Weights of a small GPT-style language model, trained from scratch on English Wikipedia: 15 heads of 64, vocabulary 23769.
MLP neurons of a small language model. Each row is named by its layer, matrix (gate and up: input weights; down: output weights) and neuron, and shows model dimensions 368-559. Each number is 128 + 32 x the weight over its row's rms, rounded and kept within 0 to 255. Numbers have three digits each. A neuron's up and down rows have the sign that makes its largest values positive.
Before each neuron's rows, "fires in" lists the words (lower case) most often at its 100 highest values on Wikipedia text that the model never trained on. A number after a token or word is its count.

fires in: "the" 42, "john" 19, "by" 10, "to" 9, "married" 5, "a" 4
L2.gate571:148154087141162099088114143120191135141120150167148180148119175125096103107147122148156118103164114083142110069117123105112106092127124113101110168156107078080095090140156149117142085127100191172130069169105131171103155114168140165140176118109152141121147163128052125167113109173173151122122104138090078072161141108121193088150115112089093110067163163111119066127085147110130186123135142123188113153099062091088138086102154145143204126109089129139154117143113111100069104159159168115160187112159126138093107117092096115169107136070082086163099189137114125139137211188144141162
L2.up571:180095114123125141126089130121148073186106150169148162102179126148114137157161159114186142172156084121165162133126104154101110114156108091138159126093145084123206127109165159130124052148056155132051119115129151145147134143166117108134121094150091143079138115109106134135141118081185136092155122063134147106184114169128183095089164159160112105104127126076136140089144127132147150114130103139091131168099161123191134159142188105140144170181128083133131096141117071134104112056138144099130096152121113109077084199111137202138197069096207116151146131185159134143116131179147150102
L2.down571:101080127161136078107168126127104169105139099103113203156132139104100080111157106151125136129197158119255131135122148132127152149131139135134086127165091163159140185160121124131146131065167153152127126138099161150106086106098169119140112140130120125134139130045154141099178000122119156135147143187086139021100201116110091121131119165086092166120092140157096106180113118114140153145203165132128114143168068123152139108096125113123118125116176136097140126100200105169178124167096053113132124083056138144120142107094123130112126103088116106167070147118120108149086183127078137176

fires in: "to" 64, "be" 17, "took" 5
L2.gate1052:144038093082092094192127146147094124164086102156193101129077102109139157157110150087122092099138111072114081089156162104135160115162137148079182148149092177106070153143076169126124151190162068077171091122118109129129156093126160095144112171203104146131110143080119124089144147155115197122121117120147110160119129162081129166148148140077137184111154159114104154148128149109162152121080099136156107151127087133096121116147086179120135102131140176198113130168127103151159155129135137179175211092117096117111169154131182172141164151127085115181087191145165174028169151150113181166
L2.up1052:154112167151120090093119153130136099109119152166126127138124169118104115065098204146182170165109186103148152156107155202152139119140102121109112065165168117092165084157151119169133116145127110085174158116118127163087190111129142128112111122073097144156219165074157079114106163154125137148119163138093153133099131107123141126146156144116108145114211083154103112082152142120144089130149131154170115161130097111184123138068142144128152172133097094097111131075080146123132147081122132131221129186147065115138177137158094157106140145162096087140178084118108136118115136160102139099
L2.down1052:179122092063161104162100089156116163148116196129142131117127131160072118150157194060144109131121121104161091118053139141123124059061123128078101098096146149095137135109120076146151187147057095117121140140139074097113148110101133153146123143126127123179203161118144065122151000123150195161117111133137155080090137185125098153134119172114135162054158113196136126114198161091175137205119117122086130088137111151123123172139081143086110146161132105159111097185101163196136119157166131124155110185104119144086172133154195137078114189095127100126149119137161133084098088141133102154

fires in: "he" 22, "him" 10, "his" 9, "she" 8, "also" 6
L2.gate1493:136128082146139139119143070114119160147148103120118118084171092108174111174136142081134168143192153049061082143149162142057078093121132122107110146089066108100140092166107109165138156138102063131077105139166139133149099133162167117073102177114122195121133082147146102146155127080150124139102156119101091161092110156130157147096101142126201133141096108175150148129148086146147168150077149145116171105113168188187087163145105152126162155126166107158092170154117079152113165081136197129163165087128081152132115114129120150126141137134132144128114135185146149101086136134139154124
L2.up1493:132190134081119091137164130181083077068128209200136127063129144105145108148115133109096150122113164126129109135136144154101178151134173115082180129156119178119122154155110081095107155072029104116116125112103106144101129123175114151141161158188187101145152109216149138088111092132166158113178176078136095117110084109106084133151111139126160139193132161095126180055147117120168159141140119126074178107067159089111184068139098158135127094086135131143115093094137128140135159090131109147135147145115090177097096122112111170113154204138182093127113068122080116082104210163105086145
L2.down1493:105122116122127121108119109172112078072157152154124121092062106119140115160115153142114097120129153127210110101132133076122170112136164044120085116083103118154135160131100136128110161096130112119094151125143099133142106102108099186150172137148158081088123145125149091085188000164122121111114142129111134147120112126149162149158137100129125169114128091092088165116125153116124128158158131076169206133157115116175173094134134126183095159143160137153128129040151172127145152232137132183142126109165120142123100135070122110136116162102159075138125159119110094106115099156095168155

fires in: "also" 78
L2.gate1696:101152132104141181195167117112153172144109105089088084161162177171103140150138163133146113149221131125075147108151104158059174141123163173165128125091070070119128128089193092187135102078163088147136091174137077102144130121158189117117052137134133093060076128141113106153110135076150109117107168132172133166061163128205134124105143165131119122151148126156068143134146115135111137091163202079111117101131108126118062190133144159149156189135144013080051088142129099138063132140200099127130171137111153176118135086121099114086166123160168145113100060185105118144148129170139153124
L2.up1696:114132134131171178136168136144109172169133118112194083121170127164090156164071106126123095162120131068145157136141138147158090165120127179183167204125142107092115111090119138136152172147110144207150112101137140066152106091133228150121090108099109133144137176113137133096111144099121168103153162138148178126086181100101051136083113148159093148099148181139097100081113129153144115123082092119106092161139177173121153092154105073109227156184128070121110126049100186130133077097090078152140184094153162111124114134079117158100179159093173121077092106165093073160152049206086103099
L2.down1696:113146107154125132122100149083092129121115132126119157148076074106136113132082129145159170148094123080199122067167138116094192132192144092062123150092094125134151114122134183143155122171139117049108137122130127195142129111131042127137134100098141167073161135129086168124152037176151137103188155150095126131117136151097087149137101105130198149153159135098132146116179093104136107161122100136161130128156111122131126122130137135052179092160151175176138179083162162061110162110118129117160141147104144112167137148108113137133185099148053136076165151103156188156089165078081114137

fires in: "between" 28, "both" 25, "either" 11, "the" 7, "alongside" 6, "from" 5
L2.gate788:143137104139178125144125152060120115157071126111107110101163126153094115130154140188109133093109114176109073089161145143162095192122163080176130152042110071178165145141127089103094131106124074139122081149178119093098123145162147119086107104075094130165140135114113134139131162082143087134152147135110139117152121159142150106119178125184118155160143157087191117046116139108161156130167172200095090117139147113164125103152153054087137149140108117159205157170094167135112131111137107122192112168138130158158126115151112142174167096149134115125108161149131119149085161157069111088
L2.up788:201131137136111140139115147134124189132147130059115097207064094091064134133185175173158101160130176142122094138170136130071153116120139219134207120128187195087103103164134116138150126217074135049083125134122083116211102093057099098183080111096095120103126102167121102148127129165118110104126162167120148077167064092165127161084137098061093177131098132176115135170132101101111101175119115133131132122149119114096167198178149147134138128128125150113184150113088137102163180112147106088187110088185178150150110118157054142083120145168083128111164113151114155162119104083162127101
L2.down788:167116169140197166053111108162144125157105096127117094118107105115154069157077099176147173132109156137150115150138121104092159151092161186131142156125156172094118129171109140097136151167159128107114127146139120109169119151123164115192107130101149104138145113103112113153133022124070106111112127143141123136108141111098161124137105150123074146160138173081134141094058115080160183172089117173122110070078150134094129164194154088138075152122115084109103153148190105102076135078139104101163129138123146144147156193142122111110158103143182104110090148143114146167159116125090160164

fires in: "the" 66, "wwe" 7
L2.gate709:098116103210154090129117127113102118161145066097137122134086130174165118079172134122147071100091123118113156143054123091161079104101108051134136125120110159172110116127110224141114154139089092077124124149142102173205154125141140151128109082165109166086069140055120123146136111150071110176166126124134114138048071168120148139055112128146189128106160089103086162123104139129143098143158150158142156159162083117049142163098117164138140114078062151209095158138145099169184094153101092102202138104124143120119096073132187195107150159127106124144108125108093090086138109150134097097
L2.up709:147135123131107178138134221166103104183104116081188129096163153119115122105094115160109119113134140105144156124106090106151179186091172125139183193094066094133130162113109147182093184124117103135101116129129124099146181142138132145095137092105059138127172173155163096132111146178101136089155109097135129139123178166112166123118111166112101170118152195074124103111095169111117063212075121153168142149094141127126120150124123090081170129144055095128098155109166053122142234112115144098124105159143145146168076092126121179121112095092133061181121102145152134093162132098161186136
L2.down709:122165142129101162164156152095164144100153120114165121120115092157191124128119187133134127154142158117113110158111145140145168143100138088124184119100129139053138213123166131128149155183158094143104180139128100137158090139139048132100134146091115086145166110131146179130054159121091137102091144044076102155161219146120100183115142080116069161149151088116142085154064111169069125118079143159159053161163124129106110128115137083074147091172117169100107140094149121129096129143123156125102125036156099156133105120107056092155154105101108139195131118123080153168163149185187147163

fires in: "the" 23, "clear" 6, "strong" 6, "an" 6, "possible" 5, "seriously" 4
L2.gate1600:150125084097157127117190126101077163147113071144132186096145088110153147165170130122128087147141102183138153098094110146141107136117071099091136122133091170112158054117176090097118156141130123130179119187167114108149182129106096141139078123163078125173092098165131190117092120141141139150079110047151132114085137066097141159143090158085176117044126109150189060160109113099131122116116107111125079121102084204129103115115112153151111123115155166095126123135106164063109153144117103132028117139137115088140149106127117130134097127106083155113135170086121126155151140127129158123
L2.up1600:170134129121103114119062100061098158188109179146187146087139119139119186131070137149091145116121121079115085104096153104152130170083092084109171134160138146142156175155193145117127114115129157111108170151170166139197105081130137132105118131074076171143092160142090168079074193166135124166195125171137172126143124098157147104109161153126059133152177093154150178133080143137109052132157133115126096129093127157142133093137091111105120075075146094143153121091119098126198076113097120109106186195108148138167102177131104161080106131136123134130112140126176165143130127126135135147
L2.down1600:156111134129111146166097168050135170133110151100129116128154111102123139155130092097116105145158068128155103097077131102128133115093151103140105094145136107115123180136118088085150173212112195176205116216160140155106154123124109063252156155144112115166129158140147115146149000187140100163096159179110117050130141141174084130140060182111137135087098147139102127119099107124138159156078116178108060088131135166145094098149135079114085118146139083129117151124109106108152131109147146206144175166086095132123103089098088091130108103106129173104135147141150165093182170110124141132

fires in: "first" 30, "1st" 16, "2nd" 9, "second" 8, "5th" 4, "6th" 4
L2.gate1143:106066129175070143131156150080127048124120106142122141161144080147135102112132154064084110174106053178116101095102087090078121210154122126092150144100166148091094123117094180126141132076122154129136176238138107112123137164091144161182103127185100164149153160137098149167114130123132217083138095100128082100175098154138187123142135082173171108138121102075120106129151182097096161107166088164177163091139148126160170157130105106147125133130123114113157094158094152139080103134146130153110141137126171133103124161111166061069122104129056123111099107143121131131107126159108162158
L2.up1143:072101105092163092126123145158187118143148140138168141111141112105119129069117174136172155114103095090142093124113168140159149179135099105106187113189152134095070134145075130120107156140096170174083160122066177083143112119107131158177104080102143131141199123114159108197159089114081148143095159142136139096208156152123216112133113126165155192147164076174199135136166116093184137105133116133113159145105142097133207165120096147130119123149137090079132091144134120162155158100086114159189147140052188125095095096122129169111147116080147052105144126110099162138108108137152120126
L2.down1143:129125160121183107120146089107152173119112132078119120093192100071134176108074136063109128098165118114192100165178132143129136104131138135156182107139140126139106132137153163100134140126118072090113050138128136166196143076154138153132133155158094153158136178137076128136122133155095122183104161121197120104171137164121153095133156182115197128171118125147143183125132108156145108107129141140158131154162129130089156168107076095150071128098071175127160087128109067012196063154163118108120154101108141146145141110119114134129145116140200148109168080152081046136131091182108156111

fires in: "william" 34, "john" 7, "christopher" 6, "andrew" 5, "richard" 5
L2.gate1292:145141144059149178139154163094155171137134075167112085132214122117096147107116160115131200155158150099058134136115084158151138126093089140131090041111082057103099121089092126051145135030140114120104131084110157189141147125097099132123106132106122075141122138129172131123150161095134092161152127113200169125104102142141148134101196136121099087076109151157110170093062101146126134065092160167139100173099088067177130178139137170161182085150099191144091073102197138179087124116181160125120142105145156090162177166111139092130105155088071140115108130176118062146139102132179172106
L2.up1292:138143145065148060074165130115160136090110187099159068150247098094137117112115147142150113104160120105155139122130107177151082148106120095126129161126093124101151090134099157118149107143154107178138088199157160186087109142190155144146152132115059165175150172108197138149130144141124120101095086066100123112151124114117154175189117134115113112160080141063115198074096131111094103107118110121170069171160078117104206102144124116129135154174111144166170064139137116140194100148180133125124093160097140135134147149112144141193176106110093092138123149184139096085157094159092129120
L2.down1292:095210156131163130147098177089096202154138165153158100089171108056172135132127121119138152119126144084213150106095100166125077135142161093085104108191159114122146080117138128128133137138172154112174099089069162141098132136118140097137117156102096101142124126165171111171129000174173069124157043149098180000141086085141115140138078136103050113143090135132123163147149091127116176063122161134150174156170109123099128120103124096145118141124169169150143120151180117141109161183114145141156159153122145156114132112102156095196104159139132076138136096175099084147162155182136125124

fires in: "were" 30, "been" 22, "not" 15, "be" 14, "first" 5, "was" 5
L2.gate1369:214132098112123112144148093106131163156170105142074153141122103138124099135142173100131208106157105109158142145144110148150068109079137092152116144131175148026192142132107088141149107138097089157118118164183105124109154133119117127175166169147067158133159145103152141119134119094139131173110073103140161118081185177153096152161175121151130153147139082118113110151091120195104150121112140123122115170115072147148133109119096138178132187162126147108146168104120150157127094139100081157168131099083168188075158095100174136128103180115109125110116098154082086163177075099090068118
L2.up1369:174123089108061149118093139156073129141138108129112138133152112166106109077107143080099151187109088071147163126175133143060129132138117093116077125176177146118131113131064120110149137169134085143092115154171117106133119105095139108125165120118087168113144135109121154145155195128161158153158136086129106130146133149090083127131171071101149172156176109057100152135175075178091119127132118173087124174114110112136130168179129160104175109159184153118090148141130118171156145102105090132187135119097130101153158112112137147075047137207066075133125117090134093083132168096158137070
L2.down1369:166080118016131120144178121138122135120141141155157125114111090083081100116096137101126094111127114135242123201123091141120117107087122208137134122127097143120102132113135077174134149124190122184136096162130156131139151111166141166198117141127086105153099220134152071123135000095147147107154077096139083109147100194155070081143124129141152139119099116113143130130066114168161102136173122108176176176119104161121125097093146128180155179151102155129116125123131090167139077132128091186154151192128113208084094095101152187139101181108128131161177141143107147169184069122071110151

fires in: "to" 46, "of" 26, "would" 7
L7.gate509:101077071191158132123050175124122141138115138134151126173170086198148120138117150093194115119125139074096058109149124140142130102045112060104123127129104123147102114140130111114128145081110174096182133160149112093141190123057144157109147124059138120142144073130120154099117155121111134152097192118130138117100114138155163121170150099114129110127160119108146105115123155123122192146119134149127145139143122118100125174164156139109153123150144164100120146103090117136133086100110128146126145110096131150110162168241110109150137085152087143178141127147143101061155100107146142133
L7.up509:156111143152154069112113144148134154185092132128159115150097132134194158108100136136114091122073121091137102163100124121165123171170179126080077109130088178170060156128124115078121110118073177121086087112078124173103163083126117152103137103124128178161159102113173139108152125127097134154148150203114159135135120162170048160151115158137092098113114069082138169144128099121135105115153143070089137073134165083166091163146071133097150127140120108164123110107152153105197118152080175041114128165102170094077141145176183090157118146127148172143112141129151122080164057109126069128
L7.down509:118073094056119075091137096146122115097100143151146065098153147139110101129071089131120099114104096140092137120148101182114141115139163149122138124133142157110115114061120099111120190179139140111107107179170100176089171132150136150094098099170105148150162102135144072123155000101155174128184141134069170111147140118207105095064106121049084142093121126112126172121145165136130150147156102155126106145159178160140115131138108174166104171138153121108121113124132108136125098104134122122145139149129129125116111147122113166121185126122123077181135125105159143085094136214080129103

fires in: "the" 79, "in" 7
L2.gate1331:097141077091176135123111129103119103166117144206169188134153110179100124131114167103121129170186129137136092146160111161132136113095088150095152095135099059137175088142119085133138076113142112105162134124152096142146091108133107171126140112137136110113089120071068179101099148136148209124140136125116142130136077151071138162144172126150129175173090149172161067129138131174101130080177123156098122084088115093166158113162119162135086104097137073151108085166097069150116100144099069123125099163135091111154112180167091161106126128169123137153102173129103123135101149141131144149
L2.up1331:158134090103173166123129069111157184134175121165131090071101119128154090087106137214098146125079127132121157101100114135154136144130144139119197142195119131169118169135152141127146074057110076164127161119122185122098111164114128154142146126155118090109165113141103128146155134079126168099093140126094072177137110117151078154095153173104132132108125193151193116150105091155119098108137167164130118185045119124168097143129166130108123186189152135152117182173169120149138124114108121096131150097142140087092184123165146132126087089099131118115147082113078151157184113128155121098
L2.down1331:090140133122158159155110133104112123096119156163180185182091126145115131125134117081109149107127123102152134116088104200130208084087163104118130072119054139102167144121079150159089120123175128104147162116099098134095100169108085164167099145167138107129089094109128146138148000146137170153148157158133185055132089127098131166196169095116137152182115120103126106127137124140070119203085135109129109098136082103135123126102129107162139152144085184116110164104099113165114097137160115120127135156204135093160140176137063129133125166184139135147088119091071114121109072120107159154

fires in: "is" 37, "was" 25, "became" 17, "also" 4
L2.gate556:133121082087109122117092111071093115103156059146171163135132114132076094132112094096149114161164069132083089114112109094123119162089145077143187115132166132175125142120080126128158129101100111129166116167127057175094147119124138147159106094084098202088155126161114110114136118197161157168140073115145121187068134111069164136150109186147107141191215117180134159180089125122119198132130106165118109121167155114164078104087145122153074144123162089045072111121096166120096153184110094181097109213134125171111139130115025147125188114159129142080093176108093099073138058119102104074
L2.up556:152135108112082115064096108136088107129187091104181166117131116149125190083152062127140202119176116081112150140158151100152122108138185146111154148112183125092147135093143120171112122129119104205141096095110126111103153108144130150117097122158102140132143104150154110132151168131143123134141089127075126194117157152078069221143137082148145184190135133133128134080163075167105110117137083134181154149120126175078144159108104161135070159153116138121101160167152149133093113168095151134114125127162111165115104117130078093109160184116155060166102114138109149167169097152085099117
L2.down556:172131090079088102136124116110119104101120107158132130132118134122042165132140071164137138173172084063255142157159049143125121110147195131078180146174132129124135152055116097127140153135195095153118127143139156193146123066114112188201167141123088156156123205151106110115159000162176177177165074158091134139137122162154106113157126128126141095121150127128119102130112112123149127111135157088142200181143066134138086084115167160255137173135088141124099101103129110105084114198132114145109110196123111142114071153135099124115117117126141082104115158120149124139171128156099130151

fires in: "the" 76, "other" 6
L2.gate655:123133101143153117145123101104135134172143135138137124132102122133150107107143118080146100164182127136083159113135146145098139130107130158155119162061079155126147079118146121120200142168111126183127103119150150138125183131138144127108079133149181116140155124086070071151145168070168089115111137188122138127055147178129051136150151093114131085172106200145132090139047136070120135109075150192079107118135096126143126151147170131129116137164165098124094150125130132172091109147166099122129134128086124110158160117184089111175116113132121128198139092146152099124130112182153059160
L2.up655:084120113177126115176167131170134170109180100080142080149105158159133149140153097096152159099113158094153152058122040085109128100176078131167150162098153104097125083125123079091118149093205145164103114136107161110161111178131093113155128185116202133183168173083154096186105079105139113107204094199135116104119123164166066148110144095129143146132135144148184105109106153109124126145129201135072189133111054118091112117122238163074123123089177133121150125172140095173144121089144161147159126120178162056133142157150134196160140092058184139159159088126173095168124117154149121103
L2.down655:121145179106139093100134124159161119125103120177094135102141102116096154116142127160142119133110137112173148120102105139143159177118183080140124147179119175148117157137103150162055098131142154085134123144106131114143111146119070151238155120139124116126144090140148173031208000129143155112153139073121188020172124115137053136165125116179154142127191130106136155114127087094072129200136095107100114095156109091144114141116091113148128131038126157125133129124108098148174137131114160054056048142171068141089125127119093127088131146138106125149153121116137100134139092105113174082

fires in: "first" 44, "2nd" 7, "bronze" 6, "second" 5, "1st" 5
L2.gate1092:162137106113171142139108084114123140126113061151173152090124149117093138133149113027119099130174076165134203088127096196097183166060116084198138130096102090103100095181104146029126153116115083168127148119167116143095087133155064174152152163137170169152156145140074193124088107099186078129157103120144107155119148115076120093156133129095166149089111093104152129102147177077170149056069115152126117099096142152133183115195156101156157178153091118155091163092054073144123140150170166098119160115145104111153135118106100128129144122088156100124129152150159117159124173186103151186
L2.up1092:168082107151170171102175170105135143162137166123132198120087152116111100130134127095102129119132083066093147094139106114127082158086068120107073113100184113139129124069173097166078124105086136138115156053121117114066165117136101120094078092089152107143176097073138132167175141107106141119123128141181113098082126176126142119148113146167150093099097135115169114071085109122178091114133126129127161114123133136103143115137158114061155123138118098119075144173127199136127112143141109156136159179100115180145143126149123113091169108105102105103133131117095128131096126117096086108
L2.down1092:132162156142120145093129173070183172142124148193133136095178139105108163174134075076113169097169176152159172124147103174119093129088140083108197111125110147151165125091063144135140140164145119121116143092143153121107146129094174216140119078078137142174194201116100151182146043084163106144128127120170154086096153209157098091149107199115183124096095149148164124085167147148159125133166142151157159096131095172138165121135109111134104123166082096100147106152062110141143185109124130117109158203154130144082127122134088117116103122094127158065136113145071159152067097130107191162

fires in: "the" 66
L2.gate206:107155103098143091125192178155121167083133095134150153071129093085162053140121132121132112116126135123107152092106073133107145107108104152177111124098120128163115142091136106112136149131068087122169150171126099148106196162095103151146181129175166159145107135065110081149149108087126133160138129155138151129102146074055141123128142109112136176085096041112130132230171148149140156134106121111151057152089126096068121097108083106104108043154147135143117175168117107111127116132102108100144123113114129142155068108181115124124154129162103086117160195095149133110109132156142116160
L2.up206:122160096161106172095123090118165112123109108140150069097197121114143152118099171138092129150149132050111114129090150206122084107174079161117220101149151146129125182062165134114130112117136093150083119119145176137116148137149141114091103122135159151133143097115136091084157100091068196147115092189087101152166150114142139124166101160107085144156110112110131199187126111127162098154104088120089176209102122170102127120102089132143152205178135114091085244137155125094135141142183107074102110170166125118128073154158156191132063158078152087118090140156142173082182071121096130188
L2.down206:191147068079157132093151096129124182103112119125102120069076081130159172118112134151174103191115072118119120101105076115030088173145146121172085157146105097094083185095108130108098120109105178100184112103097124122101137157128104108145109179148137161145141174140077133145109087160151155148147142117079174080159103150099128160090081095126137124153176158169111092103072146180098202212196102097127092104080120141077143130100139102091097091072106173138120123160124109170094129133090161135124115110154157203125105103105087160122161154105124093102127090083164180139104149117134151094

fires in: "the" 27, "he" 22, "ru" 6, "for" 4
L2.gate1582:100156116155084105202159088121100067138076134163113181145075076189144080178126183071085091053083138100153103102133089156141152124083080098112189118090107135039159105085143152162152107097148124129149154127106051106102134147155153146136124151132121167136127158129099147085086137125135158070087117131181125182129097074160128144102131178138190105111127105165213123125127150106053157150091161109135081114131137169101112124169116135084136124124211099064077114170190152170163125129079147137180179140132103175137141110187100193210119109122108100152119143113114084114192065140148140122
L2.up1582:080148169124091173152172089151077061092131228151121184142093104127123140230133128101101141107110117165091121130136094154092072102070130142154138122130165086062068120118113161193120108157086085092098109094153138138058079139167163165121141141086157129117128090183140111136092085131168089113146140068119090120179143087187112082088157159202123154154083130092163144108110113105116155124124092082104186118061149170090122105147094143112143064118130118115112136141132100131101150136130110116097159133164146095108109166119191121097140145130147115172131139122167091121154097135112174103
L2.down1582:120144181142096136109181108169141161099155143154108132144074127140143153156124089135125113135162116167201160087108173147102152106127127143134080171143113146128120125107136073151122131105123113138157127103093177079140082132163123157209117112126171150184151081172154073121140000124183123110101147051102146071155179180154094110125050126128092141120180142121137116140085136126111130139127107085140136058135111154084116170105108112129052110074104093120154141138080089082086158089114127144106155111181127129080136132148163086136108092102070133110117108142090097138172043168129094102

fires in: "the" 17, "for" 16, "congress" 7, "assembly" 5, "council" 4, "concacaf" 4
L2.gate975:103183099152070086174133132169086101120094128121121105126163121127091080088126117148122095156110111146116057125129107153135144095102135154124106094107153101099159144143096106094140081107072172109133076135133128127104142119112116149123181143065153082118098199109148168070129137172177123170064166089161132127134116065202159124128159119093078077154104121147110137166174118149116143113164099140105127101094115099140133100149149119126153170134169127147118087218082186122115181143148116116194141108135117127116139149091168125206073056144139146163183183086109127125168115170080170100
L2.up975:144098110110089050132137164155122190143115188108086190175143147118071109120140159158152157147074156108129129151132099161131135138128166160116068105145141120164108170213175113086093122148148212182175126108169091155115150135140110113139158154103148199131126193196103159117148069155164099119143115142198177084104088098116074129143076111139145111127124093134110162140153154101087178167117067097073120087127108165131151034115126061114143173077130122158144161159110160115132153174118160125092144102159065089119103114130132136174098125078136161142146131124114135105151150162163104092
L2.down975:161180130123218096122121142096169204154111144118145095197122111145113126165169088132131131105113106109168229142110133088102189100138151126085065103111119179153079104145137134105106098140131157115090107136122155098123116155111190080131160158118180149158128136185128129153088108153166097111149065159177157072106127164092108215087073150131106164101181121156064148142159061168068105138103137148140118108105095089151088112164127122112134104101125144145129085165169183086142137141166153121130137088164118124137134142082164128100099136112111131129103058147165157111112152096196098135

fires in: "these" 46, "that" 23, "those" 10, "he" 8, "she" 4
L2.gate1188:097120128143193124102135092190154073137110173159125062105129203119115082168085101160172050139186115153107060153138149121111137146199123119180125111138046073176140052146174118168094142131153091131146111154080122157117133121113182138113157123137111112166152125080116161114124182147131125125105108128143168107137135110149149171111134093155157117156136127165095141158102118088095101110092126083144188130133148122096153103170133172088089139149112099070118116166136174100094228123163163136077114129185103133138094120079131038157128125124161157175093099123151073132109170158134116077
L2.up1188:164107114170118131118105183155158103161144073145089069116157160071148079179095127088135086128161117174106099075184174157146171111179126125158139106140123119156148115076205109159141149134103121107101121184157105133120189103157186133128116133117140109145127123147103118081162208177132141209150193087157155200111147116171165194125210048094161125171127110155121133092122134073149137105114124141099089167092143129051101142119114134120154131132176171186057117184146129084099112077082120088157114079139116153128097121129116122097159148165105171133163083135143128127153149118158124151
L2.down1188:115107178125167140128113070131078129055139161157156132136135121136120140122152093168117069106139179136082076126137129096132101144184127090172149125093115105156131112126124165149083155143177207110152121203130117143127164140159133022112153143068139115151176103092156132155081093066121137101124135136083123107145103145100096134122116111105061129149192118194094111086142079110163133176138090108160101133179158103113137094102164184017125145077159044107135154117149175089125201109144146170095083079143165178123109117160137164208166151091118119129093110140116095127088115134154116095

fires in: "to" 33, "career" 11, "began" 8, "started" 6
L6.gate484:107171069140128137100067073053105120147103135136140129201199169156147139154180124064124119108138082132132104143139149182144191173141129118171091130120140087093181106178123193171081074095039126091094121133151128119066136128177102108136171113172132177106170139150111158145103150111118103133096124125179085135162195153150150166122093088124143211120178146111108154117120170158086144150073123152072114141135114137141153132112100119046107190142125099116177165120095075136092126120158122089115131126140153113110105164130172095138101145137146042128084079078116127079121143131056165080
L6.up484:105169063155069096169146154094124153145170117130160104133107143141182146143154167124122133190087097120141202112104170199143138101150070070159144067084130186165121124147106127114059135109152061148144119085084168089218092145113127096156170150106112098109160161166145123132122125097182055128174082144108135160129093206090189153133136093125105157141217069128120077123180117191131120111120141130149082135177111100104115173094111160140105087074135210098101132122134144115160149187150072139156142124119102127102059148118148135106071157113097079142110183141168088136085152087120140120
L6.down484:138102095122173150106089072127123096101113137120125129145142109167103068100154142101060120093126120115119122147138114107081116166149143103168099170118161188141083108113116117109163172163089112104096122145141140115128167136132090059138121103125139108121139163160157066151170000150132175141078134154131105158140080156106138153092180132159135165144211132139104201095124171142099117186150163161098112169145136110122138117178165151110192115180099135126109065148140146130121147091120134115145092104105111091121093103155182127134137150079113118128092150125129055103126173068126095118

fires in: "william" 27, "john" 9, "men" 7, "robert" 6, "killed" 5
L2.gate458:138062126102135100118128116124170143106134152141113134141128050118080106198114116093140122127154140143170124103121121154143102088066136150108094123166114145119163067126134137119119152132155098151095078103124140130125152106122138117113103065227141146176158149116091124100070166123112125154120132120094134179113149135104207129159178122134119182080117148124118119134112135110092214104089137186195130141158150086193144144122132102128129128081151130105091109166112083061103143135170084114107120147125089101136120128141179094111073127163116089077069169111176148101124128131137165131
L2.up458:110150084072135103153229103145136122140112113067125156207100124178150140138068148150176109110141125144129155124117125147147120118145067125151162174148143108128159116150127154106120243163151132102103080126120168228155149114084067127100101132112154131122169158105076139125083090089074124110137122128090133101134193171132202167161082205140129190169076148105105105138131138161109134114144169139138103145161137103110141099162142134087149079135162115101151072149097150085065107110155093129159094148189078151146101125195085102150120105137084097170103127097078195149117188168175120138
L2.down458:140151127128077134125096146128106097118121133135158053131121104139101183142028072057159125156127134060205139108118157110148151178121135130123121144150141153136127070101183154128119115133158065133111183083132193130130127162088148095068114102112140114147130118110204135162142110100098146062065095155065110082119112176194142167205153136115081112149031136136106193108130105162072068109106216122160174109145151156149121136149071150110138077117155150148116162160096137110135134154107141071183160154115092030115055215118112163093063137137155054102173127141082130084187163134136113195

fires in: "the" 77
L2.gate1655:111200092173160106047080145102131133110142062117192141076173152145150145179102092115123069167095125099118125064115135044164119152098094097225079152152145117066171143088097096075179099105144165129110113143042154129159130173132092101129101194117134112144157173080136108114135103143133134174148182116153155136071100157153097107161095154138161154138138135131150160125107142126108157159091157167132113147048097106164122088057106143092115131105120192184158192158160137114073160107078149134092101077090116145120094153040153180090089094109138111136159134108155130116065083139119150185
L2.up1655:107120159112141133098132122097149122118207108134099151114064078139152139135157182039152160166104145086108173073132104124144114111133119151173126139116129130171060154141148134054105154068106130086127130119093119118125145127117143097140074143109179160145093081140102170193171168126112133131159125138155101132144136096118131176119189090100114159131152165164123073101135132123122114183176074142095125161161095167138112202138101123117122138153115145125135167170162105141125114186116111154117149127084098060146162108108167165141153121111108134151097158142103133109175070104137153094
L2.down1655:142196133146163100159143171135130111156179096137134119147144183153089114126137121156126139066135088151196083105028114127122162141108146161112134160096103062066094175180127083139081177162112160146190133119109113136142111122168139103195110164084108119120146115088130115150103000153145164088163181151130175031170078149158153124160081091127155116101139096115091087127162123113167099226126168127153146116117096071169124093110185151050114183151030197143150128149102131177161115122152148133109102111148172113156100228115154072128108126074102160111156170111096160121132074162133134120